From a checkpoint of a small transformer trained on Wikipedia.
Architecture: RMSNorm before each block, rotary positions, no biases in attention or MLP.
Training: a variant of Muon for these matrices, 8350 steps.
MLP neurons of a small language model. Each row is named by its layer, matrix (down: output weights) and neuron, and shows model dimensions 32-159. Each number is 128 + 24 x the weight over its row's rms, rounded and kept within 0 to 255. Numbers have three digits each. A neuron's up and down rows have the sign that makes its largest values positive.
A block is one neuron, or neurons of one layer that tend to fire together. After each block is what it responds to, as a language model described it from the Wikipedia text at the highest values.

L7.down14:139074136138129146123123140106120139115134119121121131109130114134104130193116139118126125134182127132121125127164117126117116144159140118110127157189144121099080138129105146157158102134112113128138167093151108154100109100137155117085144134140119125130128121138101165077105163093145102121129141082137157109120139139160161156127101121160145128079113118152129157132102132099120117122176
L7.down58:098112171117169137087131128142152120110128181135075133145099147121128106192172111092082134156142121130150148097138124128140157133105073110166139123136140138140114117108120098117126151164153124158112150116115123138149119108136116140149151136133106120162138120139108128114163109120142119187123188119135159092119067094083150117128159166100126138137169070118141108081112107133135144089144
L7.down85:127098131137120154148096184071157130134101109090144095137155124126163064100142104103142151123147130166138140088103125144107103155124157171118130100110132134121117087102157163112163107144163128091128103152111136136133114135157101124065123103153121139133125138123175103122131142133162103112104144131139107152134083082147157156165150156138117123143088180115166163150105139110131076118124
L7.down207:156141090123126148137086102047127127120131078106104120112127120100163196127141137102109135146127138138110108145096159151130159146154121139159117122160155120131122124155162140082189129158112089119130125142137124094149112139145144110122082144141152132117101105124098138135140112114131123128095150072106124150105127130146114103123104143132189118162102120081130120137115141163157130157119
L7.down299:113121138136116134115120091149151124154125121100120134122156125096114129145142131100117120107134141085134185190122178147163144124131082131086127146124099139121105122130083140119133107168114124175126108100150148179135084160135142104131126153148131137144137131142142146119109126142100140130152101122119148173167130133110138165175106148083097149122112120134115138082111150144140109064140
L7.down352:116123109097160121163158128162132112149112126076148106153108127089101120170163125099129162114111135111162131139110098115115144098203146126128067119167116164078120138128112117123137166133133115098131113164112142117131101095134166147135124132187149136119126093146129090121125122102132124112109117087125145093130156199137116152152104112104157109171135142102126144133132144137110116139100
L7.down398:122109108130127093119145099100160123145084145102101142138144134101149081124142146095176113158120155131104124117080164163088165136134117105106119138166134088163166143138119140154097119146108118179145133137131107147129172107118134153096135148153154095151101120165110128106119149121152130174133137153157132122131113104114096113127167148115108087138135157101114120155113205150115114152109
L7.down438:110150099120128143138150131132136119166153096108127118132150146128160188113152113111164120078157118105121103099107139141121154170098140086153119126154136107122137120123157103097148078122109166094144115152130093121145111104126113158158110150114161135133098127139097107093135146131149138101151137128132188140138137192131115157093187126117146108124113128106116158144121111150192108128135
Description: Word-initial "cont" fragment

L8.down369:139134154154142119134125108115161118166135130140117117128181114113132108124201118137164112113111136132099169126099098117094143143135133096121143091170147118072120164153162121103144139117116105156114092145112152139126138081155116136116131146114138118132128143154085108114099151120136114109124128114120124190145094099111194150145129156144124134126133144157136169101103115119164126123161
Description: Clause-opening connectives

L7.down23:144130113119106176101158124152110087137120114095101153123128139092162117104106186159115112116080130126143183147144114154122129127134119156145199110100122147154127103130106179116118120129134101108104081103115136167173123107120149130132150135118132131153123178111116065134132148140116128125151105112133122146132103112135124128141169106163113145150089124096100153157142091140163168160123
L7.down89:192153097127126110126122123091164112134175115091141138152073164106195091134161150184121135126100102139117147084136093097105082154108123130138114146173121153146129091086113130125125129148134093157085125100154132132109149144112092151109151174117133164117123123095132145145132138102116099114157120137139122139118138129176142134149133166148106109134111126096114131088141101132060158132126
L7.down100:080151143110136106139115124098166115137147122127134132104104091147141148142174116129106104156085150108158142094155094123118085102134152153123155076136102152139153119160103118130163124105172117171118123161114111082136125122112092147120130147155104124149114115119136136105063162100110117142089132137185157116102121143145146124118101142150111111102136138145114126088131160133127151130108
L7.down118:110125154139133108085141071155117111122122121109146123158117140146130096129125177151163141124141135119137126160177141107102141143164088156110124094120117132154135103127116140120126146137140126098170161113118156085101153069133106126107113092111111178118082135143130167121106139131153087120079101135117143103090142117125111137146104143114129158117147127171119110114119126116123139163119
L7.down183:113145138161126153143132147138138135107144107113112121143078146130152132138141158084076130103104130119069106138135146136141144103164154156151146102143120147115126115166143156167111139151122110125067091147122134119119120114156123162154090101098177132079116128124104110172108150139142136145089151120142151138129099129068105119096143158121173163134108134127113107158142112140174090140155
L7.down280:117086129144075098130106180093163076155133104134153130102131134108156134113121109094135103128113113146121106162149087077119119051153134123131128123148126109097156112118089123134114151163120131174109148148163121134149139124142133146153163110093133148103106095125132127150135118137119144142130126099117115149095126123113143198123142162107129122118131164143109153108115185123135121179119
L7.down359:130108113122167137163106117113128171083134113160120095129123109108130116173088104106137116135124143102104153086157118143113122118172157137123118112174137116149121106138091110124114118145111111100109126112103151103140158110120138097140133078096150150151132141051133125136117140121101141132109161123163159149182146139139163173124152128125119137186112100108136105131165131110142133127145
L7.down403:140107163132169134112116125106099133108110139142112105134117109105147122161137127145139140162115115151156159094122125096090113140134133157114143089087135086164067128120157134083101134069131099128125124194118124170096129106131142092155139105105100121129071169147117148098113138109136126102145147121166113142142148115129152178171113108161139171174166109138119141112143128102144161129144
Description: Possessive markers

L7.down84:108093153180126125150132120159157131158136122120108112122141111151132157087122132120144093119093118120092137140142116152113084099140052106179137129167099138118158130142159116102152142157155161115110109158148123126126112104113119142124092140128153170190128139093143100097124143157064149114088107144130095110129128165109165114107139156153140159135142117058147111135129102167125119150119
L7.down86:126144064129092148162124125145116130122078128112124137129081104083117091129146115093106115129092128138177157059121142124135137088174106146104111100111115121196151164153138132146149135153127116146156140127123121165128122135101149125121149139116196129133144161141107121094162116116130133131096146130106145128155150131114092148127150113147158145154104114137119130096106147168105126132080
L7.down110:069162115139112141113130121107154133153101123141112138158170114141134122092132117128139129105156121147100131061183186125102123084121137100088149144103118141160155138140161130141128140152139124114180120149127130097137178101149153173141139145122154159106107151103101139116138100126135055155141142104147152120091136143178130098133119135094101153120093101098119158176131097125150119148120
L7.down115:155117160101139154122121115112130171134129139154123128098091110115118120104090185096123130152111161161123127105115120081144184107137151085138093134137134153157087138116081120080100175149150129124132136096163135128115125086136128094136088117163132120134108114117115098130124115106070143067109135096135137134149119163110152105167141126125165113142111137171148137106117141124061128125147
L7.down277:137139138124107123118136138100120091138140146103148115133129144136124112151136096102189105128137150133170119106106163154137124128086100082114147136129173155137150113126137113095136135122132113132120117131160124176140101094137107100163104122120092118121181133091140150090123149121099108146137126100184113179119131159112111144147132122137146123106115114135141135105138151116151140146116
L7.down346:143126109138122104098120138103134134130095135081171164149138131170110112132132128108140149144122125137106143087165114132130123172144153147130088089106116134150136112132156114114109149122193151132116145111114119100151050118109103106132114126109156090124125133103136158124150122142110130153084113140133115163113144105075119125111137133126087104177097119175141128132134133177105116119114
L7.down383:165105099082127174129120104107154113105113121137117115115126095139150144130148111088147100113107147129120099109141148110147115133156128112143071086139126160150126127126162111124117148131122087151132141143181144115124135176153161110127097148133126176143119105110122110080140126124100172091164124129059112122127121148137132152150132130098141100147105119101118156118159141153143126118099
L7.down400:145125164059124142064153090132124126112138150133145131125147095106124123114082133071126125122147149166135122114141054135143106106136117127101123141152090133138100087155103110119109129101098123111093151136170127131110127113175117099077110150120137090125124164142114121124114134140150178098106127115131141145121132143087079153131124121126075147140105114122152091133115108134125150091136
Description: Mid-word "est" fragments

L7.down18:137170119131084172119119105167164144123111146126110077121136149131153162151116131149149095075118107124152103123105087157114105147120111115133141121134113098176141115093125101146129098114121140141130099109146166179159159102139114154117116147172122082100104147113144134131119124170123098165117117125090168138131145086179124151109129113093122105136107144106142143143104125108111160131096
L7.down45:106097112145096100116132110139112116113122116065123140136115134134124134122157170102159164124142113108129135139111138139139129143118146131133154121154165146119177104187143115143133129173103157123083145158138117101127120104115096141137159158105155115122100105174119124068171103113145176092082137124141137156159120112123152112115119135177124133145088132135146087069112100103140145111147
L7.down49:113099135114112107090172103161118134117168147102133115155087130121142151127140115109103115127146131146094138075124092109101124133088117110104101136128140113173127164111130107136082172155085144123129126119133179145151115129115103147139091119102140163129092103111093096130149144169105144115126108102150119135109200158120181126139141148186167126090151146137125169152134142098127187154123
L7.down96:111075164132143077143122117114107114142088152141108151108141103127131112099143103123128150094104088072124114134113191166139148159100124172121136130082131170140153112134132150139149136147124129123119158156089158153170146138074105129162142135145117147099095158129145140126141161098185124138144115096165141150142138140170127130147135123123188138118134122142122086135149119142084119078154
L7.down174:126122122103110150115078189151143124104146168139143130123171143103078133117126109112124131123158113136077111127160131135083145149148095098132124132149160118103109132129163124136130143148140156131101144129129119114159145134123110124184116122137168178130121077139175108101165111121126119158160127100116150105123125125114101150137175073129121131088154137070168086132131111117149141149150
L7.down239:135124125123113140116125093111163104153116141136125142062159068131102095148124103148125122080155120148162131121172122143129141175139126138113088151120121093128129140123135115116121183126103116180100108084108118123169160116128106113146130133131114086168112121131163129148054155144135088133131121148127128132152087115088131162118114082083123130133104106087118106141102118126129120131151
L7.down241:123099080149134123089126131128145144116092138125171183118136139138107122103128124092115097133133109146129155091176109159088127145135150124110124100133111103137140136149073136129135118116123153140152123109119168068093103109136144062140085139166142144097112101142107142143123147167139159122142125140147118126110101145090127106121118158109125119165145160148119150134131162097144139170176
L7.down443:088127094144146120058114149111149173140146110095130158109088130125175138150144131154121135113110126163098094134102137124111135125150106100109090140143101124114099171098136146142106152128104124103110156121143120143106101142118089115158072125100158119127128112165110152152119079111137122095131131064114130144114140094149113144112194130136097117155154144094112082135127122131113098126068
Description: Table column separators

L8.down12:139134151105145106153169123109088125094156131115098145145065137087133139157124119136101142129091159135170116139113079142166103092110158106110088101108105133085110098095129160119099135105164110109108124121144135144131117158142106096136156096081158126128117138118131110180132115133129141113115117122142106122111107125111098143143113080120117100144110126147168103132140075128147203123105
Description: Possessive markers

L9.down91:093113160114143090093114138110114115135140088139139125113130159085147120110147104131100118124123165150134124187108111167115128172137130144118131120120124083110110086137141145128131167150128119150117123155179121104099129099137140157158104130106135116121142170103120120154149127124135166096165122139180127163165182134103105170117122109138137129120158101118129123116110101103141105145164
L9.down130:169121144130187130062127161112149126142170130165143110162149148158153135134095110126100134173153164168113112176131126114138106102091153156127112121110082121114144132114095154088150134131125156109100142108129099139109137137110109120145126165118174126159127155106134068112161135110140104127116080143156106120141140118109141161117124133136111164146136142118126149094166153118157142162148
L9.down133:126158122097101130121142167141121129086157138135126143117089136105124117130160088137115128109092154136158163136178114087123148124146133152146146117092135139102161096156118155142125093112136096123133166103159096141127119120100166160129084132070091141114122155162131082104082150093155064118127119139114103110127139173103114077148144102111061115141132102145134119142121108148124164124140
L9.down146:129146107096128121142153142066096137133119134155133101096109153075114153112156131135130133154115137128154136162144091106128107120098150129127153148129113117070116135119087168143122119138129135127120078142150082110125089086171114106163160161104131125188138081193105114122128086136086135096138103133181101114127153112099111149146153111125098148152124102119140100120156132123150172133120
L9.down166:117124169118101165101122134112162099138117134130128124121133099077119146103126090134087137123088129100153113117137085177133117122114136147165128158125111121118106122122072163159117124061099141125101076161133101137134102173141125124119146133118087106130121082132105145137100085170094114146149126133158152123144151105159091109151132120128131112107127120112160099100096145154185125154114
L9.down357:136173136138143131130094117071127117089155101113149110110142167118148127142114109100106118144117135115180156122142064171107129112143114135153107060114128112100114141109146159147124114138127124126110098151115137163100126116121148126175186105105139101138088106117126129112168166145143125134107133155146114147119160125113185160137078121125120139121142099111156106102152115127155160139096
L9.down375:118162138178130101104123182117175115132174161124132187086108118072148095122155144128155140113125137120100156104100090107173142109129159083152104146130138086176137158166116127115136109106128140131156092102136126109162122102139139115123109122120106128148127114106127104096069128106116129152109111148098103131097081117150144114143097128162138156148159164133159113138133130132122152148145
L9.down407:074115116155121132124105131124091133136138124119151181158091134135123107046112126129140098130157104110171102140128086115163076126145164132114119106146120116092105128111157099114138115104115120128130129148116086119114131114128130077106172157143089136108122085129140130152123173169121138126115168113138167146159161154135185190121139133096165127093152127126132177137108123112145145088169
Description: Split possessive word endings

L9.down3:146113165124122110102124122179127147089136154176151136131148141068157091125120168175140113108139122149104077114167102179147119140097141125083140162174133134147155136105119150137092133161161124130157124143128137130140140125070116139163138124124128074151153155100118153136095120185147155092126072162079119142128128136122174155132116111123134136155160124141134174104141144133109159120118
L9.down96:107144137085171094138121098091138162148121129109115133128138157130146107114155131114121160105129168108134141138104133158108146144117128161131144151076133120124121137120111141154140112158117141157134081143144140104089135129134153080128102149137153092147129144093123093127107094117123126110143103128142151116150158156120102155125119101111112193133163111104100124113090164142094147142142
L9.down114:125181157166159130093123142136139125122161099141109118120142145074137109146087146086097079171081131136125148129162123097148115107104095146132137081121169089152143116115116165131136179130148140131121105125101143148127156142069122133135153139159122109112151148172150118173143110131153116101115093116105133146120070131129126132135139166122141156070120125119133137132133148161087082111165
L9.down136:144148119126136091098088108130106146142141098104116088142121139091131123124117100165150157150107137117152159153084117113106063142125178146118142172115150176139133106099127154083143123124159080163157129159138166102148101135105160135142144134133088132093135150149135134115164138108130133137088113127140128153147123179149132164148119113146144100137127107120128136115166089112116156169142
L9.down145:080132113117141155122120099158144175162125138136103125098143123138073122139164137075142147172177132104124135136139148154130114127133140147116124143172109108166159109132114127143119131120115132169105090094153134130137122121118126135162109116121142093122132131093112154139200132117092157075123071099145127150151156101105122140197117122139114110167148129118121109118150147128135106116138
L9.down226:111101096129095114094149134159151119145155100131128118127108107124121093148118110150136130102150146151159155141145182172125146096124149148133155124143102104124152137134132120128133174127111139176156140135138152110144125151110123146133142180115097097128151103133119100128114133124115161088078144153099127113172142111071160141090127117144107125108156140134090174116136150160101109147124
L9.down242:132121154108129116110142119098152116155120121110131118133102134060117117126130119135137107153114119122110104154108119163100201152084137080115168143113129132134143134145205114146084108140066087152158105126158135150168128120142116160123133123127109118103130128126124120098127120117086131145187171111067110134166130124126138149129127135097108142170113149129133122149134115134172126101170
L9.down345:112173177091156129128099131116178166137136111142139140072133160122128106149093155130136161139135147115134128139152108143093135138122097118150137179130127138093133078137120137126129144151127133151113142110131167102133107129122139106186140107123162157138090160135121127148188146112163159144094147137179134111156177163099172145146131136114146129145133092147146124144136124104159146096159
Description: Sentence-ending periods

L8.down368:101150141095172141130081132132156104104137141083158141142174115110093121107136113109052138121153115146070143126119158130095110128094143159123132083143106099133117193120124100106122126141143147112095103143138139101128152086185156134126096115149172136133117159116097143144127099125132135100128105118131114119104095138140147137165105104142099119116133097076145106152127160127103156130131
Description: Word-continuation pieces, modal may

L7.down4:134118177119110106093110130198140103144095108091131135113111133146138115190120131167111147104115115149098107097116102130137144103159138116145118128151180129120145114159114123134131141137105104131173074110085133143108156114125143125126127159122085156097149132112101121140128122138136110126102142122134156167151080135142109143093111149105144100151143124100101192139130091136052142087140
L7.down7:135151170143121130107136119155109149155104100170129095085094126090157147119115135145132147122141153127109105138123098146101101144118165158128157154139128140110127139140103128121114095131138125138109143125119133068144145082146090136096099172156151127151147084107134109149174136120137155076109139102137116180114122136139168117159087155152151129094066118125088148087144107134116153112079
L7.down62:143130133137109093092101152136106100127141110104105086114109140106122150079180141113173157179144122100140126146158165152133108130163160128128113114150138095146090142148157130129158145103138156134146115139109123118160131127075146113119154133141106128101108145109130173132147111089149131116092111119159139120128149100153101137145104098141118112138152145161162130140167081192116118093136
L7.down109:159163134116147138144121162091136164131076169089096114141104147099126161142114115134134171151074139107113108106126116117160126110123121160138124141149110116147110173156161115130147109129141139132144075157114166126140109099185107130117114169136119117127079165101100118124123179138117129141110151094164126123139167159159137107159155130123083140132117121139111175097109117090139174116133
L7.down128:131115156138142130117108087142126148133142097137158092101119097136130095158162094142097112130133151159160144090135127136090149165131106079093162059152121135160106126135138130180125109169153125119154115122132166097121105155126118115122114158157130151116127060124147139107131117120143129132143121068147131143100096119117169128096112118161150129129182110134133098120145120121141132125122
L7.down146:116169136093144129124112132117113115147136114147087131130139143111170116151124087130134103170103128113130148092144112127096116154094128133161130180163114105133128119138139130097105131131130118183176118085149184130137137115124148120105141187107169114137120171134171129125189136093130124126108137154160107143187130150142171166117119168121141120172139113159134139127151093109145167107160
L7.down240:140151135101117091110074100104113138140150108128119106110116152143159115165129108112179139184136131120114154102136132123072151120103135157128111170131156118109148084144138105103146148102123112142151134171145166126124139125118134111141126144133117117097160136139105081147156164124144107148092146112161109128118163146125144130122085152122146128172143116143107112146121129119139157129132
L7.down273:196105158123113127063115131174124105130149131139139112168108160124140173120127142123134108119115110164117170161146128124092122100150134128107157134129112121171138151078102060121125141136129162149093142129080110123122131096122153150112131142155101103150144136103153133085116057132093109144127105132072093156137124125115132072102134081122144164108134088142155116133121169117114127123151
Description: Paragraph-ending period

L8.down376:133128083127102126139120150117129145134172129122108145139126112138122115119164100124174125144131092159107122111146117082141121126154092104123156130108121107164115142133143101116141121125132119095083160134107099150116127148131131127125090121109190119140115112105099115117151111136143171109146105126112159124153135128133106148113147140134137163168132134100148133110132067170087158104136
Description: Mid-word pieces, table pipes

L9.down70:132113133151112096129131135175157136118209099165110152148145142155128167150124114156135103146133121152106137164162108128156117137126101165159120154171146134158146113105123111141126119116166120130078171133114104134156098131156171109128170138137143149117124151153130103133100097161118130132090114101171123165100163089113181091111116147132124138137127144136139102078123143112104115118149
L9.down141:163139158115129172136154139128145149133130092143176119144163181137170134121134058130150104139120127132111099129131141110071176113133141122096114104166126135119119151149154131113122116111106145137173114112117116117112165161138140117132088122128135100070128100159131137072161153160133161125134127133129129143134170129084128190151170155149130112176132157132150127157104074131139110132105
L9.down144:108140207129148144165129136157105166164152119098145109137105151115130116129173133133101071088107169135118115143145120152105101127144157126100119123157123119173137084100112129112083087157158117113137121157110126133132110081110148137148123067129127125138090108125104130139076131170167157155148164112119133143163099106111083139108128137130097126131150081141128135120102134137103153153130
L9.down236:121113123087094129158145136157136094126121145150146139111131115099126080159085107147139159105142136132162189146155109142118106139121152124143123135088128136100153142092073072108167117127095119107141178128155120091098133119138161126128079113123148142133124144111134136138134169090108075111121136130109079144127161108153135115109130114090131161166174131102101134121158118111112130112147
L9.down243:140147148139145127125151137157144149161137154136134122155146141132101090075115146127153101117133070127139148110145123129110180097094171122147121156152080127159137151094134148087088137132096098115133114133138073107140152174115136117146159112137126143134115137153163132169106107115140139173126107116149134155115151144122080147133097133090130118127117154143132100121155151179213125096122
L9.down304:119087109081115151162108115118147140126104116086091132138156135130119101121162120134129130084159119110120162102109130132133122099146200128182119125127123116107165131116138109127129102103149157125145108097137110150104138120115117134111145132135133122115095106130088142137131123188083146152154127062132181153098114152112115099169151115115118104114149118124140128135116175063173085128130
L9.down313:159135153171178099116155111098132082128118150112116139125112129175161140118131120099132126125121138089139178173133140161085101146129154156146087130121113114147096140160121077196105139149090139152143087094144110119129129132099110140120155106106092167126160113117138147088120125123145115166120153142167110129118144126140157158137104106143114127181153128157116096099144088160124181137099
L9.down444:126114112157109147131144109155064125122132137136155140137105121093133127069089096092093129134151092127131116125171159139153151112118109131167155132144146091140130199094105133146114167133129127136154135106104182139114101153087125145144091132107118160105125146135134133079124105110085119094145132157163129097118128087125123092144136131142173105158142116118124106143116151176150124113122
Description: Mid-word fragment pieces